{"n_layer": 16, "activation": "tanh_gelu", "positions": "rope", "rope_fraction": 0.5, "bias": "all", "init_std_qkv": 0.028, "lr_head": 0.00921, "decay_shape": "linear"}
MLP neurons of a small language model. Each row is named by its layer, matrix (up: input weights; down: output weights) and neuron, and shows model dimensions 112-207. Each number is 50 + 15 x the weight over its row's rms, rounded and kept within 0 to 99.
After each neuron's rows, "fires on" lists the tokens most often at its 100 highest values on Wikipedia text that the model never trained on.

L5.up225:52 70 48 39 55 45 47 48 46 68 61 61 84 47 43 53 47 47 44 30 63 45 78 37 72 36 37 55 67 42 79 53 27 38 77 51 56 48 67 64 50 39 55 38 58 55 56 61 40 69 54 47 31 49 51 52 52 55 58 44 39 51 60 56 47 39 83 39 59 52 66 74 64 49 75 07 59 67 64 58 48 50 48 64 64 32 80 25 51 42 43 62 54 44 30 83
L5.down225:39 43 44 48 40 68 21 57 69 62 22 41 46 50 35 50 59 68 58 61 51 78 20 31 44 44 62 58 50 65 56 79 80 33 31 53 65 60 51 54 41 44 65 37 36 52 43 47 28 42 54 77 67 56 25 32 46 18 36 46 55 50 37 32 46 48 49 18 38 45 55 51 56 33 53 71 60 52 46 62 77 53 52 59 28 57 20 52 57 77 66 49 25 46 42 26
fires on: " |", " death", " and", " June", " to"

L6.up324:43 63 45 35 68 58 54 50 61 38 32 64 44 53 46 41 36 58 25 16 15 49 39 64 52 56 52 48 63 75 79 28 72 36 39 68 33 70 52 53 54 48 32 47 42 65 36 38 60 51 65 47 31 27 35 60 67 60 61 62 54 79 44 40 52 68 67 76 59 49 42 41 37 59 33 38 69 45 32 64 63 25 77 64 69 17 35 38 46 65 59 35 51 62 45 36
L6.down324:40 51 68 46 64 58 66 25 46 46 45 76 31 48 29 50 44 57 73 72 40 59 58 83 45 34 45 52 57 42 50 32 48 74 56 56 44 47 56 38 18 60 56 60 59 65 44 70 67 67 64 42 29 46 64 27 68 22 54 31 53 68 44 71 60 39 72 65 62 53 61 46 36 34 55 51 84 50 40 55 46 55 44 35 25 44 38 67 50 38 53 80 17 64 74 44
fires on: "As", " as", "(", "ot", "og", "E"

L5.up136:48 56 48 26 47 37 54 61 70 33 57 73 69 51 38 72 52 56 60 48 60 53 53 49 40 53 61 57 64 33 61 44 67 40 78 49 40 82 82 68 52 52 32 50 42 75 56 73 46 54 57 35 50 54 57 52 59 62 53 47 52 28 64 20 49 52 50 52 75 52 51 65 47 57 72 21 59 63 32 51 48 61 62 62 14 54 60 45 62 54 49 58 00 35 36 73
L5.down136:50 52 41 39 35 82 39 45 55 37 33 49 37 37 35 46 60 54 45 57 59 59 27 36 50 53 45 34 39 73 45 59 76 43 42 51 81 28 34 43 23 46 66 35 56 73 58 33 42 49 60 51 66 57 17 52 56 28 49 49 37 52 21 43 38 36 59 29 47 50 47 60 41 59 43 46 62 68 39 84 55 39 65 73 43 61 27 73 63 78 66 41 77 55 55 53
fires on: " of", "ce", "ational", "ro", "os", "ical"

L5.up366:42 44 43 24 59 48 30 34 71 25 34 57 56 23 40 64 46 45 55 52 45 35 46 71 10 38 35 57 66 20 73 55 45 07 69 34 48 47 49 76 57 54 24 44 45 56 46 61 43 61 59 29 15 32 40 43 62 60 62 47 35 19 47 44 37 29 42 67 57 37 49 52 43 42 59 29 40 26 22 51 43 61 39 69 36 37 73 48 53 59 34 71 29 57 26 71
L5.down366:42 35 60 39 39 77 53 48 51 44 38 55 29 52 39 31 56 72 59 64 55 54 39 32 42 46 50 50 44 78 57 53 54 30 44 66 53 37 55 45 39 40 40 38 27 54 15 41 62 35 59 69 68 38 37 45 46 33 28 29 24 55 31 42 39 41 42 06 41 54 31 69 45 31 61 42 53 63 23 56 48 43 61 58 20 57 25 55 46 63 51 45 56 75 71 32
fires on: " of", " then", " You", "ies", " to", " |"

L3.up769:36 50 37 66 32 61 49 59 57 69 69 55 50 29 56 63 51 48 57 45 26 16 28 20 57 41 23 42 58 29 89 46 45 43 87 52 43 41 45 65 46 62 53 34 59 80 69 33 61 39 51 77 25 70 43 31 51 45 56 42 57 35 54 46 53 41 42 50 22 68 31 49 53 47 74 54 36 32 40 30 69 43 46 56 64 75 63 49 49 52 42 40 44 39 71 76
L3.down769:36 53 37 50 56 71 47 30 55 41 77 68 30 32 56 76 80 73 38 45 37 24 33 43 36 51 30 33 51 39 66 51 62 53 58 49 78 31 53 46 62 54 45 55 50 38 47 45 54 52 40 77 37 49 49 25 34 37 45 51 45 31 55 61 51 46 36 46 27 55 69 35 29 47 31 55 67 71 44 46 52 51 28 61 57 48 40 54 44 49 72 31 37 54 49 66
fires on: "'", " her", " his", " him", "er's"

L13.up202:37 68 55 41 76 49 61 49 80 68 72 64 55 33 79 45 72 50 71 49 39 53 49 63 10 55 55 52 48 24 47 49 88 76 36 59 43 13 37 30 44 41 76 28 53 59 56 35 54 52 50 44 46 66 39 41 69 50 77 43 58 45 65 67 49 63 47 55 57 52 26 74 37 37 35 47 51 63 40 51 68 38 31 58 54 60 59 48 41 55 59 82 32 29 66 57
L13.down202:36 55 64 30 40 36 35 74 39 43 64 54 47 48 62 57 48 65 45 60 54 63 57 46 69 37 63 69 76 67 51 62 53 66 61 60 40 59 85 58 41 74 39 44 56 20 44 50 41 18 71 54 57 51 63 47 47 69 39 67 42 62 34 45 56 38 50 49 48 92 31 52 53 50 62 03 58 71 55 13 37 60 39 29 81 49 61 52 49 45 45 54 21 63 45 41
fires on: " an", "_{", " An", " Ger", " Gi"

L7.up749:59 86 68 35 80 44 49 55 61 63 70 81 78 59 59 69 62 71 54 57 54 61 56 75 40 48 46 61 55 46 63 62 87 44 52 68 50 82 65 92 44 73 63 73 60 59 72 65 54 47 68 65 41 56 38 45 76 63 57 47 46 39 67 48 66 65 44 61 78 60 32 76 72 63 64 64 38 58 61 39 68 54 68 88 46 64 72 62 49 60 45 67 55 51 43 69
L7.down749:38 59 53 41 36 32 82 77 30 31 26 53 30 36 46 24 51 53 62 71 51 34 40 33 42 30 24 57 45 46 69 26 44 52 27 45 19 61 54 43 57 26 64 34 47 52 67 36 80 47 50 54 68 43 47 66 56 57 84 45 60 44 57 21 53 29 36 62 34 39 62 60 22 60 46 35 48 66 25 71 54 73 55 41 48 80 51 59 54 50 55 42 67 52 74 70
fires on: "ing", ":", ";", "m", "track"

L5.up354:35 45 35 44 30 65 37 41 54 81 47 45 19 33 32 71 47 29 45 63 33 29 52 56 41 38 43 57 49 48 48 50 41 37 58 50 41 43 67 56 63 56 38 60 42 52 61 25 44 48 38 52 71 67 29 52 54 27 75 36 54 16 16 19 40 45 42 60 58 64 35 83 50 57 45 64 58 63 39 50 36 25 46 31 62 61 57 39 83 72 56 53 45 74 71 46
L5.down354:56 56 67 41 77 33 36 62 42 61 56 56 32 71 42 45 21 78 63 42 61 79 67 53 57 49 73 52 60 64 62 29 60 45 48 54 29 53 45 22 33 41 78 55 47 23 62 20 68 61 69 45 75 62 49 33 50 77 33 40 44 73 64 76 59 51 32 34 28 48 64 33 34 50 69 33 42 54 30 42 64 50 65 62 49 45 36 60 35 49 33 44 73 53 35 54
fires on: "y", "an", "o", "ro", " 200", " 2003"

L3.up491:08 74 67 46 50 52 36 44 48 15 43 69 45 32 66 23 43 48 46 47 56 30 38 57 33 69 60 57 60 39 58 60 66 48 33 67 39 40 33 29 40 45 35 56 50 53 30 45 66 54 60 62 99 64 30 42 39 50 64 40 70 58 45 41 50 67 53 52 68 58 47 50 37 49 55 53 29 56 53 73 52 72 42 47 64 54 63 66 09 33 38 38 58 51 40 66
L3.down491:60 37 78 71 49 41 41 53 37 38 39 64 57 73 72 46 22 50 41 75 37 34 53 40 68 19 53 30 53 52 44 53 32 41 68 50 48 57 66 56 60 40 47 37 49 71 61 30 77 40 37 52 38 38 53 35 68 73 33 55 62 35 75 57 76 67 15 54 33 65 57 77 42 71 33 27 88 27 45 78 54 43 52 23 52 64 46 43 51 67 53 41 31 34 66 50
fires on: "ing", "in", "l", "ion", " of", "ings"

L6.up35:47 71 46 53 56 48 36 73 67 49 49 48 47 64 44 63 62 47 56 37 42 23 39 35 67 55 58 44 55 49 39 37 49 39 59 42 20 36 48 27 54 45 65 40 47 61 37 49 68 51 40 64 54 33 57 39 55 61 58 39 37 79 58 28 79 59 60 47 61 66 42 53 48 68 55 36 49 61 29 56 25 51 54 80 56 70 51 56 47 79 76 54 48 38 56 55
L6.down35:41 19 45 62 62 23 57 38 46 54 52 51 36 54 48 46 66 51 62 40 58 79 60 62 49 31 49 43 62 56 51 33 50 70 58 52 25 49 34 62 64 55 28 57 69 43 61 26 43 58 60 45 53 46 49 71 69 31 48 30 44 46 56 79 49 40 53 68 78 52 36 76 41 31 28 41 62 35 54 22 36 35 52 51 45 58 20 30 61 35 23 54 41 57 65 68
fires on: "in", "ak", "at", "il", "al", "an"

L3.up680:21 65 65 36 74 52 54 35 53 34 36 52 71 42 69 18 48 48 48 39 63 22 65 47 50 55 52 50 74 38 65 71 52 73 51 53 37 34 39 46 39 51 34 36 64 41 36 58 59 51 61 37 02 61 29 36 28 59 45 42 53 53 40 50 36 51 27 54 51 43 55 15 55 46 66 41 46 45 47 60 65 69 46 29 44 48 60 56 40 37 47 51 77 64 54 65
L3.down680:64 24 75 64 41 79 38 62 30 43 56 55 65 82 53 47 16 58 58 66 42 48 36 34 62 26 47 34 49 35 61 42 26 33 72 65 57 67 54 29 51 42 50 40 37 50 56 39 56 25 47 53 39 28 54 48 52 60 23 53 54 30 64 47 73 46 18 44 25 43 44 73 52 50 40 46 91 47 49 56 68 63 40 42 43 40 45 37 22 57 17 52 13 26 52 53
fires on: " of", "in", "ing", "ed", "ion"

L12.up149:31 61 53 66 48 44 30 62 58 37 60 75 37 44 50 52 27 46 73 48 35 41 28 50 43 59 49 68 60 59 59 51 51 97 53 66 33 49 44 26 21 54 32 60 43 70 61 55 58 47 36 35 35 50 70 58 71 17 48 47 30 36 63 42 54 42 33 59 26 57 31 82 44 44 57 39 41 63 50 65 30 72 53 53 74 81 52 41 74 55 70 51 31 59 71 75
L12.down149:49 68 63 74 72 60 52 30 28 51 56 62 66 44 52 34 32 66 67 41 61 40 65 37 65 66 44 47 57 46 40 51 50 60 66 61 42 48 33 34 53 22 42 55 42 50 35 26 56 58 54 57 43 17 64 44 70 49 43 37 48 45 64 63 44 59 26 59 40 47 24 21 43 45 59 68 45 53 39 44 43 53 26 28 48 65 75 84 44 50 48 55 27 69 46 36
fires on: "–", "'", " Mc", "i-", " un", "es"

L6.up596:60 57 43 58 54 49 34 40 40 32 53 63 43 38 63 32 31 58 53 44 62 19 54 33 34 56 46 40 36 61 53 56 32 65 22 63 59 54 53 67 35 56 49 57 63 44 57 55 69 55 51 55 47 32 36 51 35 48 48 69 68 66 34 87 73 43 38 53 31 78 53 77 50 48 44 53 53 54 67 77 49 59 55 64 48 43 67 17 53 27 39 41 56 61 61 10
L6.down596:58 42 81 61 47 42 49 74 46 64 34 44 61 82 55 45 49 62 33 44 51 49 65 50 70 37 43 53 32 46 52 46 32 57 65 43 39 31 47 42 60 57 40 47 46 47 37 62 55 62 58 57 56 41 73 37 23 59 41 16 60 32 59 74 42 38 43 71 57 62 73 43 63 27 61 50 42 04 62 25 56 39 45 14 63 62 64 42 41 32 56 47 54 47 21 70
fires on: " W", "ound", "ets", "its", "ment", "ions"

L7.up351:63 76 34 51 51 52 58 57 77 42 52 33 53 48 34 49 50 65 45 66 34 35 16 45 35 45 46 78 44 44 39 39 43 48 56 59 79 53 44 18 30 24 38 50 56 57 51 30 60 58 11 34 44 65 23 28 85 50 66 54 44 61 43 42 60 46 48 46 28 53 33 58 36 37 58 72 49 49 43 50 61 32 28 30 36 45 41 66 32 60 76 46 36 81 76 59
L7.down351:62 26 57 66 26 43 33 40 55 35 56 62 59 46 70 51 62 52 56 63 72 38 72 47 55 59 40 31 52 68 73 65 43 43 35 09 45 67 53 42 83 80 55 54 36 55 56 53 61 47 67 65 47 58 75 67 29 64 25 53 85 63 55 61 18 43 65 59 46 67 46 52 34 55 56 42 65 65 42 33 48 67 79 55 68 44 43 53 65 31 11 61 40 31 19 54
fires on: " re", "-", " had", " he", "20", " 198"

L3.up139:08 60 33 23 57 20 47 48 32 11 52 54 61 67 55 50 44 43 45 28 55 31 58 51 46 49 58 44 32 42 49 58 46 48 60 26 50 34 62 43 48 44 41 38 41 40 39 41 63 58 52 39 00 45 46 48 35 52 31 28 22 64 50 42 46 49 70 47 49 37 43 46 54 26 45 40 36 53 57 44 48 48 63 54 28 44 54 62 55 64 42 58 67 44 24 57
L3.down139:48 50 45 71 35 34 36 13 65 45 34 61 67 53 72 30 62 49 26 60 59 66 45 44 69 54 55 54 54 37 51 61 52 24 52 64 56 46 61 42 47 41 41 65 34 64 64 39 36 32 48 54 74 37 36 53 58 37 65 35 60 16 51 48 35 46 01 27 16 46 24 56 55 34 56 77 81 71 54 31 51 30 45 54 66 51 36 11 44 42 46 52 22 20 69 57
fires on: " at", "ch", " of", "ga", "ople", " in"

L5.up182:63 65 59 51 52 55 55 57 74 50 56 70 74 69 54 61 61 60 72 63 49 51 52 69 56 59 47 61 73 44 86 50 69 52 56 62 72 64 70 62 46 65 49 57 49 64 41 60 68 66 62 53 58 58 46 59 60 65 56 49 52 37 69 43 42 47 58 52 73 59 58 65 45 81 64 31 56 47 56 47 51 57 67 69 38 47 58 45 65 59 60 61 32 44 68 60
L5.down182:60 53 53 36 53 70 42 34 36 27 24 44 17 13 57 57 64 42 60 55 43 57 40 25 66 67 50 40 22 61 54 43 55 70 52 75 54 39 43 33 32 41 42 31 53 79 44 41 45 48 49 73 52 77 22 61 49 46 51 50 36 48 23 30 64 39 36 26 62 67 41 57 36 52 41 33 71 75 32 75 55 53 46 80 32 66 29 66 50 65 58 33 84 59 61 57
fires on: " of", "ear", " been", "ro", "==D", "ra"

L3.up699:67 54 40 29 67 52 48 55 58 59 52 48 59 40 45 74 58 42 48 54 65 56 53 61 32 39 45 55 61 66 64 57 10 48 55 64 60 46 39 69 33 63 84 52 61 25 53 70 52 67 63 53 00 62 33 57 52 70 46 57 13 38 58 51 59 70 23 61 51 46 61 40 55 55 58 59 66 36 50 67 54 66 36 56 14 18 79 48 62 46 42 83 73 64 55 77
L3.down699:44 32 67 61 41 72 46 27 43 69 46 61 42 81 36 44 50 76 44 51 41 33 50 70 67 45 30 36 46 88 52 55 22 34 56 88 55 53 43 56 57 56 61 66 47 47 66 65 73 38 36 45 37 26 36 62 47 62 31 41 52 72 35 56 49 55 45 43 53 43 68 66 42 24 50 49 56 59 29 50 74 32 52 38 55 39 30 20 45 66 40 58 56 72 67 43
fires on: "In", " |", " to", " In", " with", " of"

L11.up877:43 43 54 31 54 27 90 29 64 18 40 60 27 48 36 37 69 61 58 37 37 52 51 45 66 44 49 67 51 51 70 40 45 61 50 55 50 64 51 61 40 42 27 40 41 58 37 49 75 53 51 91 42 64 48 41 60 28 47 58 69 24 39 70 44 62 49 45 35 31 42 85 47 61 48 34 73 50 34 54 33 36 34 47 40 41 46 57 25 63 64 33 44 57 39 66
L11.down877:50 70 55 58 35 41 43 78 52 79 51 70 64 47 38 45 59 44 71 53 56 53 49 40 34 29 20 31 33 33 63 46 34 31 73 24 52 50 48 67 67 41 63 35 53 52 57 52 44 52 54 36 67 65 77 12 36 47 44 47 60 52 16 38 39 71 56 49 50 52 32 56 45 72 56 65 16 59 58 36 39 51 43 47 44 78 70 35 12 58 40 59 48 41 74 20
fires on: "b", "y", "res", "ous", "es"

L12.up77:41 45 51 56 52 42 49 76 50 53 36 55 57 12 76 62 37 44 54 60 39 62 53 67 43 43 57 65 64 24 15 65 54 38 37 71 52 46 42 60 78 49 52 60 52 74 60 51 39 41 41 65 68 55 30 26 74 40 62 67 54 43 35 61 45 59 84 46 55 58 06 47 68 69 48 46 55 79 47 43 70 40 53 62 44 63 80 43 49 30 33 46 34 39 71 55
L12.down77:58 37 46 41 40 57 41 71 36 33 55 69 51 35 47 52 47 62 45 46 47 36 62 69 30 62 46 65 43 29 40 48 71 45 46 47 62 20 64 69 49 69 70 63 66 29 50 29 34 34 63 93 56 20 32 48 50 68 68 19 69 63 48 89 63 76 25 84 31 56 26 36 61 59 69 44 54 69 73 31 85 72 30 42 02 42 74 54 41 41 44 52 47 69 57 45
fires on: " an", "an", " An", "An"

L7.up17:79 66 49 31 58 27 52 43 53 47 68 79 54 51 49 54 42 50 41 63 34 69 30 52 17 60 57 44 61 28 43 47 56 47 54 53 23 65 56 73 56 50 50 38 42 42 60 42 49 44 77 52 36 70 42 27 43 62 70 50 42 30 48 71 49 50 30 13 68 52 33 66 55 65 52 57 45 70 64 31 68 57 43 54 39 45 55 37 57 50 38 45 12 55 69 75
L7.down17:10 33 54 58 61 49 83 56 70 44 59 60 35 55 46 17 50 41 34 56 78 48 38 41 66 41 39 49 59 72 43 33 73 43 69 44 55 62 50 51 38 71 71 51 51 62 22 61 48 50 77 44 63 25 45 54 50 22 55 63 46 44 73 59 60 36 26 55 52 49 61 43 54 68 38 14 51 31 40 57 34 63 64 27 36 67 72 42 67 46 57 61 32 21 41 55
fires on: "m", "y", ":", " for", " get", " by:"

L3.up504:25 44 65 34 50 51 55 50 48 36 42 63 52 56 43 53 50 43 46 41 66 53 45 59 36 35 63 44 46 62 50 74 32 52 67 50 52 36 35 47 29 50 52 43 56 37 49 58 39 49 69 71 39 72 57 42 40 57 48 44 47 75 36 42 39 59 54 36 55 48 42 48 64 38 50 55 46 58 61 65 46 61 48 52 41 47 69 60 44 46 35 48 61 65 24 63
L3.down504:66 44 44 67 45 50 45 15 32 55 33 52 78 67 66 47 43 59 33 76 49 51 49 51 73 61 48 29 68 45 42 69 45 28 58 69 51 51 64 61 71 51 75 43 40 82 73 34 69 34 27 50 39 27 24 30 84 55 42 43 74 38 87 43 49 46 25 40 43 27 55 79 60 48 56 49 85 46 31 39 67 44 60 27 65 62 48 21 59 59 38 50 25 37 53 68
fires on: " in", "ing", "ig", " =", " of", " to"

L6.up475:62 37 54 33 41 44 55 56 56 27 42 42 50 58 26 59 48 50 39 32 29 65 23 45 62 58 50 47 60 49 46 42 66 49 77 45 36 35 67 62 58 60 32 39 58 47 33 54 31 57 60 65 35 44 33 52 57 59 54 60 07 47 52 40 44 73 56 55 57 24 38 58 55 60 46 37 55 61 50 50 66 60 41 29 35 35 60 40 83 66 67 68 78 51 99 83
L6.down475:35 46 43 64 54 72 49 20 42 45 53 54 54 23 58 60 45 21 40 61 28 51 38 35 80 46 59 29 51 50 49 24 64 26 34 40 53 74 38 56 38 48 55 32 44 48 41 11 67 27 43 48 61 64 46 73 49 41 53 45 69 68 46 13 67 36 43 34 68 48 39 42 30 64 46 55 61 70 69 26 52 40 60 43 27 46 49 65 51 57 45 52 03 27 55 42
fires on: "°N", ":", " |", "ig", " then"

L13.up605:48 45 34 61 46 49 35 51 48 68 35 20 71 53 32 40 53 58 61 67 54 40 47 31 47 53 26 55 83 65 50 50 65 91 37 80 51 32 48 40 49 41 64 28 47 54 55 47 48 57 40 66 69 42 41 23 33 33 32 55 68 48 69 69 52 30 46 42 54 64 65 78 54 74 57 56 40 59 59 60 17 76 65 39 31 49 42 51 38 44 64 35 39 31 87 36
L13.down605:72 44 61 40 56 28 43 38 47 42 45 50 38 42 72 63 34 46 38 50 58 62 79 86 44 46 71 61 33 51 56 44 50 26 41 52 37 49 61 46 55 63 44 47 56 43 66 46 37 58 33 23 44 51 41 36 58 57 70 52 51 62 56 37 72 89 63 49 57 27 29 41 50 54 46 38 42 71 38 26 56 21 27 68 75 59 33 09 56 53 60 53 67 83 35 68
fires on: " L", "–", "L", " round", "R"

L6.up107:88 47 58 43 37 70 42 38 44 65 53 41 55 54 36 58 56 62 16 05 52 70 43 44 74 66 61 59 60 42 58 44 36 26 57 41 33 29 62 78 50 45 55 53 59 48 37 48 48 76 37 51 38 50 30 52 54 42 48 54 37 50 66 30 75 69 55 66 56 36 44 49 68 42 45 43 40 52 79 37 64 60 33 40 55 25 71 37 61 72 69 78 76 59 76 82
L6.down107:31 51 36 61 60 56 44 18 47 36 54 46 52 23 56 64 43 33 56 58 32 61 46 39 63 42 54 40 57 53 51 35 67 37 45 49 68 74 51 55 48 55 63 33 51 56 55 22 54 50 64 54 54 61 55 62 59 64 70 38 75 70 54 40 62 36 69 43 83 45 32 58 39 77 61 61 74 67 75 50 79 38 65 57 31 37 65 49 44 74 61 51 28 46 42 49
fires on: " =", ":", " post", "°N", "res"

L10.up829:62 34 32 65 39 24 32 37 59 47 47 59 24 28 36 39 60 48 58 60 51 23 56 33 66 49 62 73 60 64 54 45 64 63 58 69 61 61 48 62 34 73 61 44 50 39 26 27 53 47 44 23 40 73 19 66 71 46 80 62 59 73 61 39 41 81 55 52 57 65 24 50 21 56 61 52 45 82 42 25 19 47 50 63 24 71 44 42 51 39 57 68 26 40 81 56
L10.down829:47 44 78 40 45 51 45 60 74 47 41 68 58 58 57 42 70 83 19 50 58 60 67 62 59 33 62 39 38 41 58 52 33 66 31 46 39 84 63 22 45 44 59 42 43 34 39 40 52 69 49 51 67 60 68 53 52 54 36 72 57 57 44 51 35 20 37 69 23 60 52 43 51 58 15 47 60 73 62 29 46 42 87 46 52 19 61 51 62 82 36 40 32 57 17 67
fires on: "-", " re", " ob", "–", " cl"

L6.up823:56 61 40 47 22 64 49 31 73 60 74 49 48 35 33 67 58 30 61 40 28 25 77 35 35 46 44 48 84 60 41 40 39 57 63 68 34 37 60 36 45 61 35 32 48 52 30 54 43 49 38 42 42 49 65 39 39 34 58 41 53 38 63 19 40 44 40 39 42 62 39 80 32 53 59 47 60 90 29 49 66 40 59 60 48 37 36 51 38 68 34 31 48 46 76 60
L6.down823:47 60 38 37 50 29 34 71 56 86 51 48 57 59 51 63 49 60 39 78 35 45 62 69 49 70 82 22 85 42 50 35 51 64 66 34 43 61 33 47 23 51 41 69 72 44 52 43 50 20 64 73 49 40 49 82 50 54 61 48 35 46 62 47 56 40 53 57 85 54 44 50 52 73 26 72 40 48 59 48 46 57 84 44 50 48 80 33 34 47 32 30 40 62 62 32
fires on: "o", "y", "i", "k", "in"

L3.up590:31 65 40 29 53 56 44 42 48 51 84 69 26 26 41 67 41 47 61 32 44 44 44 43 39 40 46 56 58 59 57 24 50 92 46 82 33 27 64 39 28 59 15 71 59 60 41 66 40 37 39 54 52 61 32 39 93 39 43 69 39 71 61 42 57 39 34 65 33 39 12 69 19 24 43 62 63 47 59 58 55 32 42 64 62 70 31 58 45 73 50 52 39 47 61 44
L3.down590:57 73 33 68 45 51 26 46 33 49 47 50 49 54 62 58 41 53 21 47 67 58 38 45 44 49 52 34 48 43 55 26 69 64 69 27 70 42 48 48 27 48 39 79 59 32 18 82 48 45 48 13 28 62 71 56 49 47 68 44 51 35 56 33 46 41 54 47 48 54 47 61 33 28 85 41 47 48 36 60 53 27 62 57 49 63 51 34 49 33 62 56 19 47 58 57
fires on: "es", "f", "les", "'", "x", "ter"

L6.up967:60 38 47 46 32 39 78 29 39 44 30 63 41 52 71 60 51 63 47 41 49 27 33 33 62 53 47 48 46 48 43 24 39 32 64 33 61 43 44 09 27 47 28 27 46 68 53 65 51 67 53 51 39 51 63 57 53 71 51 52 35 62 19 17 52 23 40 45 69 77 33 56 18 62 53 35 55 75 56 37 75 57 46 45 60 47 77 59 42 57 72 53 48 49 40 59
L6.down967:45 38 57 29 68 49 26 46 59 40 70 40 59 43 29 39 51 45 80 53 28 73 34 48 47 86 39 52 65 52 58 61 80 64 50 76 43 49 49 83 57 48 64 57 59 30 52 36 54 57 52 64 62 63 46 41 65 30 49 52 65 45 86 69 28 40 56 54 53 34 58 46 80 43 63 53 66 47 55 56 32 53 62 40 27 48 40 55 38 45 27 47 63 76 69 54
fires on: "ain", "one", "in", "al", "il"

L3.up1006:55 25 73 40 40 57 39 63 52 45 36 64 68 32 63 42 43 41 32 31 55 33 70 39 60 56 36 44 67 73 54 33 46 34 51 19 38 47 65 47 59 72 53 50 48 68 54 42 49 01 52 55 45 38 48 28 52 71 43 53 48 59 55 38 71 56 59 68 67 56 52 45 39 68 37 51 75 58 39 30 52 60 66 25 27 41 21 39 50 63 52 28 68 50 51 14
L3.down1006:38 62 24 58 64 69 54 35 40 68 66 21 56 55 56 46 53 80 55 62 30 74 56 46 56 51 53 61 42 35 42 50 48 66 64 51 71 61 58 56 68 24 17 52 63 39 29 72 64 84 52 50 53 36 48 67 64 36 60 74 43 31 67 39 41 49 45 46 44 44 33 54 54 44 62 41 43 42 50 73 60 26 21 72 56 57 64 44 63 32 40 63 12 58 70 64
fires on: " to", " Ros", "ot", " as", "us", ","

L6.up648:51 40 68 41 48 53 46 61 39 26 42 37 51 46 59 55 61 55 37 47 63 41 26 54 49 62 53 54 69 40 52 58 60 59 57 72 55 40 57 39 48 60 47 49 48 47 31 51 45 69 52 72 43 53 30 35 58 65 46 49 70 59 58 53 59 51 31 54 67 30 61 54 60 54 40 47 38 39 51 74 68 66 61 40 58 38 65 39 81 51 66 60 85 56 67 54
L6.down648:47 28 59 50 72 60 28 38 17 45 49 59 54 38 54 74 54 59 73 70 31 66 69 54 86 51 46 41 48 50 65 09 39 23 58 48 39 72 66 60 56 49 39 32 40 57 45 33 72 36 62 67 33 62 67 64 42 75 54 67 53 46 55 56 76 37 40 38 57 48 33 30 39 45 47 57 70 77 67 49 41 43 58 37 49 49 45 62 55 60 36 43 10 46 71 66
fires on: " =", "oc", " into", ":", " consists", "°N"

L5.up635:46 50 50 43 41 36 42 49 82 45 39 67 72 41 37 57 30 60 57 53 62 55 98 50 38 52 65 51 69 42 84 65 45 32 76 46 39 71 70 75 45 53 46 48 59 48 73 63 43 60 66 40 00 36 50 43 56 69 70 54 59 38 54 40 46 38 53 47 60 59 41 66 69 53 55 24 62 62 43 46 26 55 73 76 32 48 68 49 40 52 35 54 18 60 33 63
L5.down635:52 38 38 53 51 84 58 55 50 36 32 51 42 40 36 18 66 74 49 57 56 46 30 29 60 33 68 32 41 73 40 64 70 21 46 65 59 47 41 52 38 63 64 25 23 63 37 49 43 47 61 70 65 56 33 39 62 34 37 33 45 51 29 45 46 36 67 33 41 52 59 72 32 31 48 51 46 33 36 52 62 43 45 56 23 68 20 59 51 57 72 47 50 69 67 46
fires on: "os", " of", "ro", " then", "ol"

L3.up135:48 14 42 13 60 60 64 60 51 48 44 35 58 41 22 75 48 51 72 31 58 50 27 68 32 17 59 40 43 57 44 67 51 45 88 40 72 35 43 48 17 56 61 47 45 29 58 40 22 51 80 62 99 71 71 34 40 52 34 58 25 70 21 36 32 37 66 36 42 47 39 64 71 39 45 61 46 70 45 50 35 49 50 54 49 50 65 63 83 57 37 52 46 48 27 64
L3.down135:60 61 56 69 36 26 61 25 36 77 57 42 68 52 47 50 63 56 27 59 70 66 35 67 81 77 38 31 61 59 59 65 47 32 43 72 51 42 46 52 67 52 70 51 47 63 35 41 66 42 10 63 61 14 34 35 58 30 67 30 67 35 73 53 44 46 40 56 40 48 60 58 66 37 42 59 50 33 51 30 37 39 45 42 47 60 29 35 54 54 65 51 30 64 26 67
fires on: " of", " to", "ar", "us", ";", "in"